config.toml
n_layer = 11
d_model = 320
n_head = 5
n_kv_head = 5
head_dim = 64
d_mlp = 832
vocab_size = 8192
activation = "geglu"
norm = "rmsnorm"
norm_place = "peri"
norm_eps = 1e-06
positions = "rope"
rope_base = 9500.0
rope_fraction = 1.0
qk_norm = false
attn_scale = 0.125
bias = "none"
tie_embeddings = true
parallel_block = false
extras = ["capped logits"]
init = "uniform"
init_std_qkv = 0.028
init_std_o = 0.00597
init_std_up = 0.028
init_std_down = 0.00371
optimizer = "muon"
lr = 0.0122
lr_mult_down = 3.0
beta1 = 0.95
lr_head = 0.0114
grad_clip = 1.0
warmup_steps = 200
schedule = "wsd"
decay_fraction = 0.72
decay_shape = "pow"
final_lr_fraction = 0.0
batch_tokens = 65536
seq_len = 256
doc_mask = true
train_tokens = 315300000
steps = 4812
dataset = "wikipedia_en"
MLP neurons of a small language model. Each row is named by its layer, matrix (gate and up: input weights) and neuron, and shows model dimensions 0-95. Each number is 128 + 24 x the weight over its row's rms, rounded and kept within 0 to 255. Numbers have three digits each. A neuron's up and down rows have the sign that makes its largest values positive.
Before each neuron's rows, "fires in" lists the words (lower case) most often at its 100 highest values on Wikipedia text that the model never trained on.

fires in: "was", "came", "were", "athletic", "press"
L3.gate341:145124140111121134116133098193166078143114110097121094192124141132119140077109128160139134151162105094193106093095151097143126116120102141131149163136147131118146155104182094135112137147192103177159148161144157135136110137130138121147125109113119127126063110155116131145126101129106134129
L3.up341:093152181135103110132120103158157091157107133104150106113077087113107132122117074150109113165144136152154144109087188141109150109144133148131137148095127137103137129122153123180128144140115128154150122124167165156147134151124120114115097110133120105115140090110148123140130158125137105138

fires in: "and", "that", "who"
L3.gate801:117121108124142132092114135160119097123138116134146138116147086132149114156143091123144097150116166142127119148116121103076142153128113121119129110120138114173159107125152107116129115111115124113130136149129172114104134125141118104118120110163134149118138166090131109131090134121138122099
L3.up801:132141125144119146129102157168136079126165108118111137114137107157085134130102096109135142143162128132180139118131125105113108101169140116111163126137131108142147097159143115108105119118048170139113136107160132095122139135121106178120123170167118136105135110075152111133097133116149089066

fires in: "and", "in", "to"
L3.gate272:199112124155128138162139139117127116185148146173081099106135073144183197106133137112129130137104174114123141164108138131142124123120106081119134149150157145152095172123123134107167123162142160128135126138141119101161122135156127143119121113122161146136146094151135150090122147161100142137
L3.up272:191109105107123144096115162107128093129144167140103121152086133153124176127128154161123119112135141097136140110170158124158138078159154092135143130195118130116109176119167130097148126111130092109099147093150145138132112169138087153137108106125145101089132100155140157129128138162122139102

fires in: "and", "all", "each"
L2.gate359:132139074070148174102135088134124150093103118139084095149102080112104152113149117162185102144117138104126133119150157112102110139099142158152151142130088104132106111173152132130130144089167144148175126111163134148121123156127138124120133122136140140112089100136127070155136137141148113127
L2.up359:134149145069124146175134132145117147106183126108129162123140159124126139151132159088098114116144145126120137085134122129129126141167125143129170120166124134129105127128141092109146153118092142144100137092136089137181107133130139130121148084138143181103098105099160119162162178121134118135

fires in: "de", "la", "marques"
L3.gate366:086134166124098117121156112159134110091146110125152134124105141116120100145144129131084161144142114145113123131126162136060174132133147162116121172137103144141087125114123160111098120155112137150133121050112141088185123144115123152107139113148132135153101154131145125129125174163157140125
L3.up366:142120105147115092089137098141145132128111138152138100102125143130123129142084115123103137114124165189092142113136121117139115149125155080123145149125120177137102120082113121112121095138124117150133098060114136119137160164103083133135129129085139146162122140135168132138145185185115127135

fires in: "in", "on", "of"
L5.gate488:133136125156071150175088129090090136083156130169115160122120105126214148131131136162130089128104127104113137124142139110107133100174158067095123090112134122091146141116150103129135120131106168139143143120117115098103139166170132099163174122067119134097155124113133114152095154139116127134
L5.up488:108146081134120097095088152118129109124160153115135136136111171091119095143126112152102135115130141105157119148102102069107141120149175108124115133150187109153103133099137099159090120101126139103115189153160125101129110114134121124112133163133158105123131129163101157169103124125156107149

fires in: "ii", "i", "0", "cf", "iii", "fennah"
L5.gate84:136152105092090127131086112150165142135117132079117122145132139132151115115088129118115115110129061163152135139098161120125123173114146096131102110170122100145115135144162122132132161084122138111094148132127083148150132141097129145130084148169098086137121107111157148130177137128109152104
L5.up84:096124115126104161120146128116146110167130124120156156146114131107115120117087103161168112158140110162117138159113102145106087168143177106154155143129110135150122188173144172096078115115104105109148144104165090125169101125111147119148122161148097118094145131115101117118135135148105109093

fires in: "her", "his", "him"
L2.gate432:116088160112136160089083114193148136146134140145131139101106151126110118122152120104114147163103086114119130130125158091150113093128139133125164101159138070120142122110156149126101106082134147169107154130137155157171155102116086130128157083101157185096094155132186150134113139125116067118
L2.up432:125129128126106088103103121192150091116138141157118086112107179127123130155130145131128104157088077099102165147145161115143112149171166102147132121157116119121137141122125130114106119114137133143128133162144138159112132141119148159154104100100154141175129052096143171126073140090162141103

fires in: "by", "in", "via"
L8.gate53:126150125212097098115163112121147095115155123114108182139154071132122162157137129128090085107097167116131110167103153107125141155141137152112098121177110153107110113099118145095128089168128155164078129108158106131153084139109142123126138155129138136149121150149122118150118113164169152121
L8.up53:195105144165086157122167118140130185144096140133103144134169122112141134134105192086152075166107126110118116135111127148176183120148143080139135138139118106114112151135134127135140120146121107135110115160100185115074153098157120126150094109136139167087109146127101094103156141118132123128

fires in: "of", "and", "among"
L3.gate784:126129149124128163109125126104111119149136189116136142107149202124127128136140134124158158110133099118144145102130122103137129131151104148147109092157144143101130124122133118139099133142096173128112136152147188091120149090125133110084112098115124155122132126156141122143138153114171136122
L3.up784:150148110148114118131129131117145155094183178123123152102105158092134127150098179126153132113122118121188120164142135086126160139116124137116115102105138179145176152103170165156135140118100160127099142173143124111074100164113097080116100135120091096093143147146109145092085120130120140155

fires in: "and", "is", "was", "are", "were", "of"
L8.gate236:092144114141155100130116145111155152166142116099153147137175112141108145133134179119158137155128172085171160118147134111099117114162115162124133136143097106224130129086124143100104111169159133083099127093150141121125129130158129118133143146126048145092119143109127143103135132142170124147
L8.up236:114132075129122144104147105108126162139163139142118142137113144116176155099103119133181097148136129094170122117059105102110111119170141129107108136104092135141136143098092113116096121132085155098104109129127118122143151133183143170100124136099111138107120183085129150105131120166148147134

fires in: "on", "ones"
L3.gate398:153121155130141092103126156125153124121137117119078159153143142144181122158128154133108144114120167090142063153078115112117130111137137126084141144113153141141148103118127130181162113163145150129113155142100115104142113105137131127139158120147171119182142152138124129160128172138144132081
L3.up398:115115102121099103124141127089127113161152151108124146099183116108139137148095143106100143127082163140139091165134151103132129143151143133150099089127135073140139125118128148135133123137109141106144132099123101108176087133114115118170099138141176086101144152107143143103092142119125124108

fires in: "can", "must", "may", "will", "might"
L2.gate339:156097153130133147120203128128152104130165145135169110123180099165115093126097107117097091155079101133112110116129113096127141087172129138150095141116110096128115132091096156155139151122070092155143134154139146098164133136148087157125123148163110123137142131117112125148123135124127130117
L2.up339:147077159155119110141162145137155095136146121120139104101151113128092096110099120106129125140070158144118103116120097095117157135083150148161111168146132085165106144116082173123088153133123112148181129167134153142134144132137146118097103122168102149124143136144130113135110132173096119122

fires in: "began", "after", "during", "started", "begin"
L3.gate440:169158117126107117089147126164147111130112119165123112175126141182109130127114116136121103121127129111122158168170148098119109194134125119158134144124145131151118164134126142144136141148146106157112118156121103146182175107149122183164134145109104097169101136090131090136133124112099123137
L3.up440:144192134122134155109157141113128161146125116101134097130142122104137084125089106069123118122114128107124169134157175069142146121147101140169115099096164127164096102087126120115173107128101109139097121120114128157179161101142121106165124149143116103131094155130160122142137125112119119124

fires in: "he", "on", "after", "his"
L2.gate795:116096123122133147125145135113168170139144113148093177094158096166198090175143164153099153109138132172124128155133138150131130124135118142152136121155145108129119104143121155169127156128088159150123125132061128104117133080129135116087129152144147116114163113132140120147168122154187121170
L2.up795:142124117154150111115160082150112117103135118160142155143124129130121072120123146125078095106130137177146130106115104157096164108166131150160139163122118103124157084129101138137125124142116143110117157115080150078127101094124115118175134187097184156156161137068112157118164147117155132126

fires in: "000", "00", "for", "causing"
L2.gate772:167132133110135109127102106124123126108125083166179083139144109154118131146183168154148071132106107165154122127123146156129154148142080130119139130134112127114119150107123144113140138112146184149136104148155128121160123142143140137174106125142087209129104114113143102169119187104112109091
L2.up772:159130141132114124161132149134112137107162104166171101165134114154132128133158198127104070115099142127156123118104107098147163133122087146126138107126133120137118114150154143124180100100105177095143090156108123143110133148161095180181155082133139152123167099113120131138114142140124079116

fires in: "of", "there", "therefore"
L2.gate802:086153128078129103189094123150116120121134151117131125111118129167174060163122088150130130106117152081104093138126130133072073159115104179140154116194128170141157118087101111146161117139125105143141127124127129138143138154134118140123136170162156141142129084147120124114102140132083121177
L2.up802:132146134114159124160124114121149093167128174118112170123147134152140084155138114120111138120098119132088133112120119150116075154133119160113148141162108121154129092060134082160126142167128144167145132132161141144153135133110139177140104143144100096110162132102155117135128150149120130122

fires in: "american", "australian", "italian", "european", "british"
L2.gate781:138125099149104126145151126112175150134148114108139142153130148161165188080123136108155170083212105127147114124185113167094098118141101077088109144164139125148112142127149148130131134134149112110077099142156112131103152155112096109135113137146167134140109097127126130138148154103108105137
L2.up781:111132113172125159117139140110129151115141118126135123151117135148159183078158179138169134120157117160133119160155087173110123117117122101145143128150136143129138114105149142103145104133156102124094138139139096128101142175159125117159124151113190138163122117132090147126100111129116131165

fires in: "their", "his", "s", "her", "different"
L5.gate425:122124068100134167174086085113095118137128148129156117125156090113122115130159115100120145149125102137123131133100191136134118149149144108092137154104114110179148148146141145154151136130130132121137151108133124109165101113093114097161158115154095124105140121127153106140134167107096164116
L5.up425:130150090109140102136099129154131096127099154112144154126140096125134107070129129105102130135131094132125114115126154140092166164111150142089105149094128161140124090098094114178142140157156115131178158131128122094124101133135155147147126134145112194165171154147114110116153158099112152089

fires in: "1", "5", "2", "3", "4"
L3.gate375:153088139150170133097132107114151106139083153114105147160106137105120077136127122092126122159138090183142085147122128104157103162105102104132129105114122123123122111093155130117142099102161152159134166109136100076154079151132111161159136139141159128128162094096137134085106160129107106100
L3.up375:149107087089099127098141153153162117098119123153160092121100145112134116124075094178100117099127128102139127084121149068124145102153169122141128159124172095113145119083083133078129212108161162110104140129143103131189146139131090115114118160125101148151137159105124119139105145119131136125

fires in: "not", "both", "as", "either"
L2.gate20:150153085108128133128085136088152135148144164121131150099160119095139107114146147089122124138127105091107128099132132124163083146125123133131149154124104142114105130114121111109109127144130112172135127109131123150113128111144131123113096123146120097098128149164124163127136151137083152134
L2.up20:135155138146130101074154154154161128150150115147156136147157104160090166140119157103178101142123073133151160159123147161121113141152154142110100127100083117117116138128131108117152132173153129123129132095124089139088111094150145144131084129096120092089136115159168134133092173131087113154

fires in: "2", "6", "8", "5"
L8.gate7:141121129154147131133110156060117135137121129095131082098074116128165160132157132116127137159124116095116150129129114119178105122111133107168124127143132173146100131093095151099141116100128130129110100158120157128149077118102141119083141163188141148138137126110152098090136128111125117151
L8.up7:159138151175166118171125141117088110091151154115152084133112118112154124120135134120124122142138119130146156118104124147145128136111146132120148127111146145126111127127108087143165113159169098132129108123115172115165107121142099116105130181127111093082105111146128130113140109115123083119

fires in: "by", "including", "to", "with", "despite", "into"
L2.gate509:156153126118117103106144127160125091141103109114144151132134128104156145188115144154115095137147142090137155134132152152127130106114093115119148163163117125123109177147131137117139153127152125158122121154122112144135125095129160136162125154125140152138140110120146121125156104162159101083
L2.up509:179148139094117090110184095128128129128122129086138154140130143128135122161157169121161095145141168116136147100131151148106133156093155128143136167158122101123092132083104148083178107133100112134115104122132146137147105154148110124144160123113152121149151102140098136102141109101087107134

fires in: "7", "6", "10", "12", "11"
L5.gate644:142145146119159156073133123144110135135166162138157125153077127121089133134109121140133132123131114115130113128171086139146142149150100122139114111095153107153158142141139110131111157118097103114131100128120100163119188128114116129099122160172139141129115133131111123141173138132106084141
L5.up644:138168109097122115121120097143127122145150136148124142133111103114097138142163120123151144144134101107118117159152140137137114125144195093132131104181116139097152141101127128104144168118156087113106134116135126120140150137106113181128105133112148139114083132118151170109129093110131165117

fires in: "6", "5", "4", "8", "9", "2"
L3.gate759:157111144104132144135151145095128147156134145128151148119118134140129139109113147091172112114139150122135117145091126147121107130160128116112140122117121134127142118151099140138185107138150160146128131171131100131103103130108104150137141119134069175195150138182150129134158115144136137156
L3.up759:132126096124129119117091119125095117104075139116130118099144120124150155116099122101127142093167139120157154118123120141158115155156140118127131085087094127096132107156141121148114123144171147126135157114112130151144151152161096142128101129105139099092125112179102104147119115126146164090

fires in: "between", "both", "praised", "either"
L3.gate173:135128109119121148138107109116119149155158094106138138100109120155139116106157121153130099112164095153114179091128094141153128148154149125108105107112153156138144120073111073144158088151131105096095131116127140099117131137079175115140114141125129088120111176136094144149149158171118110127
L3.up173:137119129132126161121154115153122148124146103120149165133143163149117126096108149144131113097178114136141119140112139148141126115162156184110113137097128136113136145155121126129089169162111166090128101090084135143085161135113116177118100174155123111123118123138140158106150142109138099082

fires in: "his", "her", "come", "their"
L3.gate762:182129123134087171154133104185159134137110113122163161153145154159114171101137158144135120149116139125131115150134139104169115130174137085074143137122144137121165171128106104158130131155135116133112124145182115118181139154088117123133138124158119113163115168124172120126112117149086151144
L3.up762:163163154129115129140140114136160104160133150121155111123111178159085142179155124172114107129122101069169154121120178087138140131167136107157135149109101132140079100167130083128136139108145151129155121139114132156116146123121133133105130133177142131119145137078165087120131164164143124138

fires in: "1", "3", "6", "2", "5"
L2.gate573:167093119136109114124140126149148127126104165165128081155092167145104157165104119111096174156122104139131145110122189115109147132117132090142163147156135110144074113150135111114169139109078138114116142094112134138121065188080118127127135158167111096117120135098198126110134107101108113113
L2.up573:144160130114142158124098131076124156125131188172144123148127142147123129162109092159110148136155148105136095094107130096132081101135154117142147159124149109118132151109107140136129092144109165114105121109157116142156118177114097147172094098153114134103166176140136071123117109118161141100

fires in: "career", "party", "awards", "conference", "season"
L2.gate279:180117119132136142115114135172121172164152162102115116106099140155138078138110118141158130077139144165129146117185141094140172105112110121140113140139080144134110144128148113106104099113126134123127102110112172096106128168088090133095112116138078139132111114122074155106147159118123099135
L2.up279:161106126131064134094114175172139135129116127089161121185130146136159158133118130120114147135172131144121137135107159158092160098142149100125166155098152154097159180107141161105172127107130103151085063128120126121134144134151102133143143135121127105151114117150126099128102127124132109154

fires in: "are", "came", "comes", "occurred", "is"
L3.gate9:123131117074139128092086151117127141157152143105121147124118170121137125152139113112087121160123122125172130100133118076162136129161092151121108091143184122134128152164138068101117140138178096110124122124097129130163127155124130100110116125132152128142099136096144119144099110096125125146
L3.up9:106143131104133158127117108121131193145148160130114086145124113149167152140147136145149094124156072105152108086097121096147144157142132143070082117134158149122136167098158119078135094142150113104101137115151164138134127131088120100147165087080128113112106099107159131125118144106134124138

fires in: "time", "president", "name", "year", "day", "next"
L3.gate658:153095129125149117100139132063116139149119115131108143144132146133132130138136102125169096170121109113111103126114110154110138108158123121119121155085183129113131136111108108137133080183106118134172057131084157123140115122154137152160177128127136074102118123134121130118129127093121121149
L3.up658:117111149134165120104160155099108149105147101125139150112132164138119090106124157121118108163151123134150149110151161159126166123126094120073183118110127171142116110126114145115141119124074139084153079119138145143112163134087121122146175128119141188130088143121119140119096116099128097137

fires in: "most", "of", "more", "000", "record", "20th"
L3.gate356:192112112101114155111146105112127168117140168133125072100120155164127141130110141132142095089140104159121109153136112151090165096165133128073121109177088117121174102112152156128125141102119140171092157142130124179123126154134129154156155137145136157103168133143140085094159120134144161147
L3.up356:097115195153136101113119149079133109132136142154104199167144146166151156121110108136138160135144125134149112138105106160149130167127156109143122143172104176163114126102120110112141161169108121132101142156144158114128146140133121107096123144127144152116093109101147135143097137158090134139

fires in: "in"
L5.gate366:133127082144132133146169107101127158071106129139092151108163148108156140114114139125098148126114169101164107113121116116107089127153141141133135140136120144096092161116118147142155092136119129130058178111118146137081131134132177116115125148132125109075136135128131200136090142117097139139
L5.up366:126137109137103131134138133121133157122091156115133148111136137127137135185141133161167091155089159074184123115153116137116137114088103132152154127146046129124091133088143102097103109122173135128094140140119112110127122118118180094132178127116143136092154117122119172099128138099110121176

fires in: "of", "period"
L3.gate126:116127070140083140103127150123109141093117144121138161155090131127117132102131157121188129094141118118139145132081146100087103118191140117096129108135105122153073157092107117129119136155126101126121119131129100126152144117101121150109119096158178121127123162120127081151134113139141112135
L3.up126:107186130146129188114140119111121151115139182116118114125156118121119116102133122089176158102103107136143106141107143090088148099143127095137201108113118126141153147121165129144141133086107108118115096146119147117105121121159131136144124144142141153137147121135151132128156125108119106168

fires in: "of", "for"
L2.gate35:182125102106111142111136149132143107096118112167108119121143143163109162131129125146136127123102090129139086136164123151123149137093158067150111138152122106128113122066124090115134124121118125133136129135121180132144115124150128144108129115132152151101166143170151111127125048144146156156
L2.up35:133147150144139125153159114127121149127137115136129118150155113135146161160132119134140102115145092146074119124052129150146145100151125126137118157144144151159091145065140153140114106150107179154164124136174137115125112138142130117138112119113125137110142096114143121131130099135145074174

fires in: "some", "most", "and", "part", "both", "many"
L2.gate701:062123104094118124099132145114133156102144097170140114154151136110116122094135125166140106149159142097122157114140147109175135139131142128162138118141085098147129149160136133161128168086102157128090172136157174133123150155119116108103168160101125145106112108094161169141143130163135099160
L2.up701:135137112114171101111123130113155153125137091112115133152142174122143125111117129131143112148097141102074164125110150153142159160097130181124155141171123133161126088116181137167094162117121140124116140143120168110105092142147155112158152150124117144103113146138117130112101136136118150154

fires in: "was", "were", "is"
L3.gate340:100122180126178098116198081124081120146123125128125121129124158145132141131110126155159097156194162126135153088083103122152106123168128083121132120117096107119154129139103123111149094131110103139151147149166126140168135126151102126096101122166087146102108136132118150165137123178127154148
L3.up340:062095164085145139109116086104124115112098148142123166132104095081161127103115113120116132129159142123136113086110118072186140108133113156108149112154133137097165126118115120125120110146143116142128156115150081101113159123122163134114108139174152137137134110104095155127111185109138141162

fires in: "e", "stadium", "price", "s", "incumbent"
L3.gate14:161133133112096108152125169137108176167116121113110148144132158109139130146156092164132111132142148160111124098083096163110140097077094144123144092082115131126142111127117127149165114150096138147088107110117128108132133151161148092135133104145153167126076150115140117143106125110115102113
L3.up14:135137100156129161101121162137149143133131134110157165171181101136118137143114100115104170139122097144153125177130109112145080114123126111132148114126140141110072089138132136130139116124131117124136111150116148133155113135133148117109158148167153141167102147116124110112122116119085149118

fires in: "more", "national", "world", "year", "newly", "australian"
L2.gate557:155149136156135098090119067098149139101182120159137138155145131111101119122116127111148152106112101090143148147142148174092126112101163131090114125123121127089151089099104140161137128117132109113129101089123087173087142128122115135133151128110115156124127108117141163126098174139059120106
L2.up557:154116146140136108119122118083135150123179116139130110155172120097129105150107112162145155134100117129124143116140147186120114093099138139132107119171125126113143074148116146155127136094133148091141102070150087177113106133110133147120106129097126171126122121128120162119124125126087084123

fires in: "2", "1", "0", "5", "7"
L3.gate625:082127100126150149152067162152135124130128131130159137122117121118121149096079133150123098153145065106122143187128096143139155120099138127115162155104162148133181125147096109167117169125170123113141153135142136169135124145150175110104112124155112138151177120117116119094144118145118126127
L3.up625:150114101168157154140101161176124128115172131160111094120119135159102135109143138121099114117118117100132095152150145152155142145125111119119134146117124146147135145134151122125182141137135125064118130132136114140180161136164139158110104154147141102141130127130123110118122112129149168138

fires in: "0", "1", "2", "6", "100", "8"
L8.gate284:105116098154125132169089106133126137149127125124106194134123150156131075086107105114126121136108130106134150128127113100138124147121121129154164128157141068095161134130109140109151138125174177128109086169127124182113128170137124104130107119167115138124149138130112147117135134116165095110
L8.up284:147152106113132112129113117166133149200181121103120140121139125125091137107104140125166160138087131121110166183130147109146120150128118167128155101156134111109096122128156121113141136120130149135115125119165118098078082087132113106159144114115102116162170135132097073089094145122122096130

fires in: "17", "16", "8", "27", "7", "6"
L2.gate709:124101123138165093100112102174118122132122134158086136118178121144131120123099142126164084162140163130125082140126125106133092104146119154124125079110143119109111159138107130132143082131154140104152101139134131131138137133122124107121135091122149180130162142137137141122110122093154099077
L2.up709:119131132159167096099114127157143148128110122127101149107160094126115107146064153119158106134143166144141096136178141146146079118120149112107156128136114144107087199121116151137141109101154124130132108127151138147139121138122110119139112133161142148110153121148144101119116140128120115090

fires in: "0", "over", "about"
L3.gate38:089119156087100170136098105146123115126179151116114149108154109127121085116121119128134172111139153128082155154142088123108126116136129142118122120130131140115122162112101147132144138115102118104136141122162169162138159097126136114115114160159133120133127138121164123092109175108160114123
L3.up38:111097123107088123141153143167102126100154052102142183159161127140143133142114189137144096140137166129132144144121130132171137116121151145144182137130138123123140103127166163155162086129125113149160152143163078150117099136145139129149128186137114089117133143133100172114134086126145145128

fires in: "and", "while"
L3.gate192:103154102142094134129106123139157114136104067115159154141114087118152143124157139104131104135158153101128094135100114105148103116144120121126151121117094092162129132139092097093160160125144121185133128107129076147122143061118135124174136159130123137129124127108144143126148112082130134140
L3.up192:111085132076145121114101112132086145089140136088132133122152178120109121162157115162134088122121122128150114140082124118121153159112100137113173118153135139145170117159159112132157164118130173091118110135111137107115165109143102103101122111132108128119136112074142132154167106125124133117

fires in: "on", "of"
L2.gate669:153122127087137123123111106118139139101114121121111144168186116142178135142087142109161168123105135145140097111116093166118139193084130098112147101159103127158150149141117125155113146138128130118142117177126090145098133078144182099061145130157153096123117130093142130122104125144138146137
L2.up669:109107174104091123150166141146111124142163127123087124149080131151106110169145144148095101102091133138134142170116109154124115105155100134137149117074125120142099133125127152141147083146126101113164146146150111092169117140158150121162191114132157173126130141156137171110148145116137132141

fires in: "2", "4", "3", "1", "2nd"
L5.gate200:057149110091114123108097137148127124123114151144117100139137116144136118100106141088127116146135121140109153160148087105134123167105156111092125147104138175129132139139123186093154118083142117123085120133150161093158096128098095137102124152139079095161151098151127138122107150138113160161
L5.up200:088149157171097151104111141122116140171144141114127148111155136117085129133110100135119112159167115109126130158171136112088150131116118124101124134147113101127128130139121115142169104116077129117137104170148092095172126099130113104118088125130106135125090101141134150073117135129137112107

fires in: "in"
L2.gate327:112108135110156163097121111156137163096148132161102145128131125140121137145155108144135129200099120117130116128128178158115092141144121139170127121170115115118137107102121108122109105130155175178109119135150114136083126110121129122084185142128171136123108168126113153159151136126124130115
L2.up327:105144138118065144145108134157109155149165148161152116140140120117161145112133095119132106162108174170153163127116168108133101103123137133148111100144135102106143112116104091120109167095161166171142136152125112130139111113149128144175155115112168108100140128141105108115099126120110143174

fires in: "is", "collision", "png", "the", "on"
L3.gate816:134111125099175092145124139170108130123130129190069088149121133132120109061149148156089152122110121098142093164097142114074159134152115129116115163110108136120124159141160115152117152149112088099111109151113149099086149156106103138122129123144098133153136114132149074125165162150150136098
L3.up816:141134111104112116117132164127110174147121105116084137110144059094105110103163143106076131124137123117130128139145141148109197135145104126076144121122117084114138135184137184170152151138143140090085121151146109098144167136141174159112115126124164125113083124136117115125169142138153131098

fires in: "7", "6", "9", "8", "2", "5"
L5.gate444:117119114136135133145074109110108093143145162122075143135139153105114105082102124135179120113104147084162127103139133127156185149099152152164113138140108120136102117161109138138110115129100128075135112109132112169134122112123114118129117096103132128163079128128122136097150106094129134154
L5.up444:169147124128094085102099062160130127166137125169097110145178154110110112139111114155130126105108110112118148123125132122135097119142128105142095151106152153147107155137103106072147105155136090098103133134151128137128108100128082136145113144156153112083115117125094129089126138125132125101

fires in: "however", "result", "steve", "although", "getting"
L2.gate741:110118134130159169137115168135151145156117141154140148140118150151117171170159127125094120096122138127183095126101144157165160123107146142112119146145111144118085094112130091132159146132122114164158069103142122092119099132128136128149115118163100144132132104108152157096134103153125114143
L2.up741:148105124147165154134122172140094114117141125094101124102102128131097173119123109146096116121121105140156127105138142138157103145129148150087122137120053096105110081165121108108140166120102124124167098127099110103111076160107147127147071116163106100104095146086118167135099110116096102084

fires in: "the", "2nd"
L2.gate298:155102139096070095150096092137095117094142162147119139110121170130129153142190144138138114122149142130138207128174115092097165094110112154101129128106155134156128155173177164143164145151161146110135142109144133135153166100129142153124111157159134145109120138118145153099113168143112120140
L2.up298:158144129136127114142112137146153147120126131123125141101123119172097125138133135114119115111146119119135121123120122134124152097136133171130099119160116117113143112139117159184170153122146113176157089159140157138145120096157103139112141103184126110095125186130098118127121151145135092165

fires in: "would", "could", "will", "might", "to"
L3.gate403:146129154170104119121119160163152119130147111094124125156127115144127116109104133134115114115141086138122131135158127122115150101112148146118151160101096186157126163119118133173105125094130129123147131131162134130100091116143107149166115145161165115082144126133121129107095122147108149140
L3.up403:119127118129128135079126119145112123128100123129168108135145066113106158143120146113127120108165123149131156095094135097135148091096132135138141174156096176136145147085143131106125181112157161160093127129139166143137136150113165103121144166140120108101106124176114111123124155187142121111

fires in: "his", "their", "herzliya", "your", "tacuadactylus", "fern"
L2.gate381:144170146096148125085149141111104126104125143091146163136119111151139152087182129113133112137112182088167106174058110142117133097090123093186147162125117160092147112090122131155176148172127134108184148119110097114108151159141136150098101125135182098147142142104104145077111082137114123135
L2.up381:169113171159071130136106143134167124153124130109119106159135167128104154167117099156120133119156095140146117148154142145140137140108115075158118117104109151124141151139146147143120121158176153161104090136155141120095125129142138165109115070146141112173148104153157100123096152130163123108

fires in: "the"
L2.gate231:143132125086102116111100148159127168113089136130128109133154133144142138119098156105111096130104105087139119105177107152061132123159108146091084152149169151127097108095139148105092148097159136141129135163125132145148155095089090100131109131123103097140172152124090132120138141148126084137
L2.up231:120175093187139117144095167161126164142194129103099179115110075136110086148136136153091121116129118115131168139107117143116160132198141110136082135146153142143110100111152129123133135148144154140133151129096176167111148105105128100089109102119159121138125137109070156150105121129129155127

fires in: "0"
L3.gate445:139108117084148156109134120143090164142142082109106125070121117139130160055102113142151157102118148120130126106130122114131138114125100131119149112145140119079118130122090144131080089121137145117139107112110118136127115148123141095119149182121132114121140130144180140122163135130146158108
L3.up445:148112113125118135124161103146095143155165116133136116108145128154151166057069112151137157087135128140132112109144125123138154114099101112093131137140137106065073115134100147141102105104132172158133124126144124145135123141143128109132151153081159103137123124129176147118151155129157152050

fires in: "the", "s"
L2.gate507:073159148145119125136096117114157164121155107102131130103163097142163134090147154111185149068138117101131159153165124137099105127108100173090161095170072124111089094119127158136124129116140122114124114178111132154093104091153087119129118149125065106124172147102141139145125178146122142148
L2.up507:137143196129129093153169113141161161150096107102096135069147094095133160063127160115144129106155126132146153140130168142128111110081100153127131129124122162079129119127112152163125125152072104143183152121118111156087149080138115129112124144135104118126142171098129146128162155112101127139

fires in: "s", "la", "league", "harries", "herzliya", "every"
L2.gate175:119117153092159150129138105137093136068142133119129165118138130131109117172144120105123134090139137140142152142113109138121121120113159125109134116115051135168118130101142128081133116123137148100185103120149087137134098154100106127113125116141154093133129101114112070115100166170114137169
L2.up175:119122152111163133115152124122114157090124123116124093117160120132111083156135123117135132104106113179111102144149125148130121099133125112112131153093085113170128136114125109109125158086122176120188090125127106093125119135100109131130145108146154121141110086148116087141114182160142128174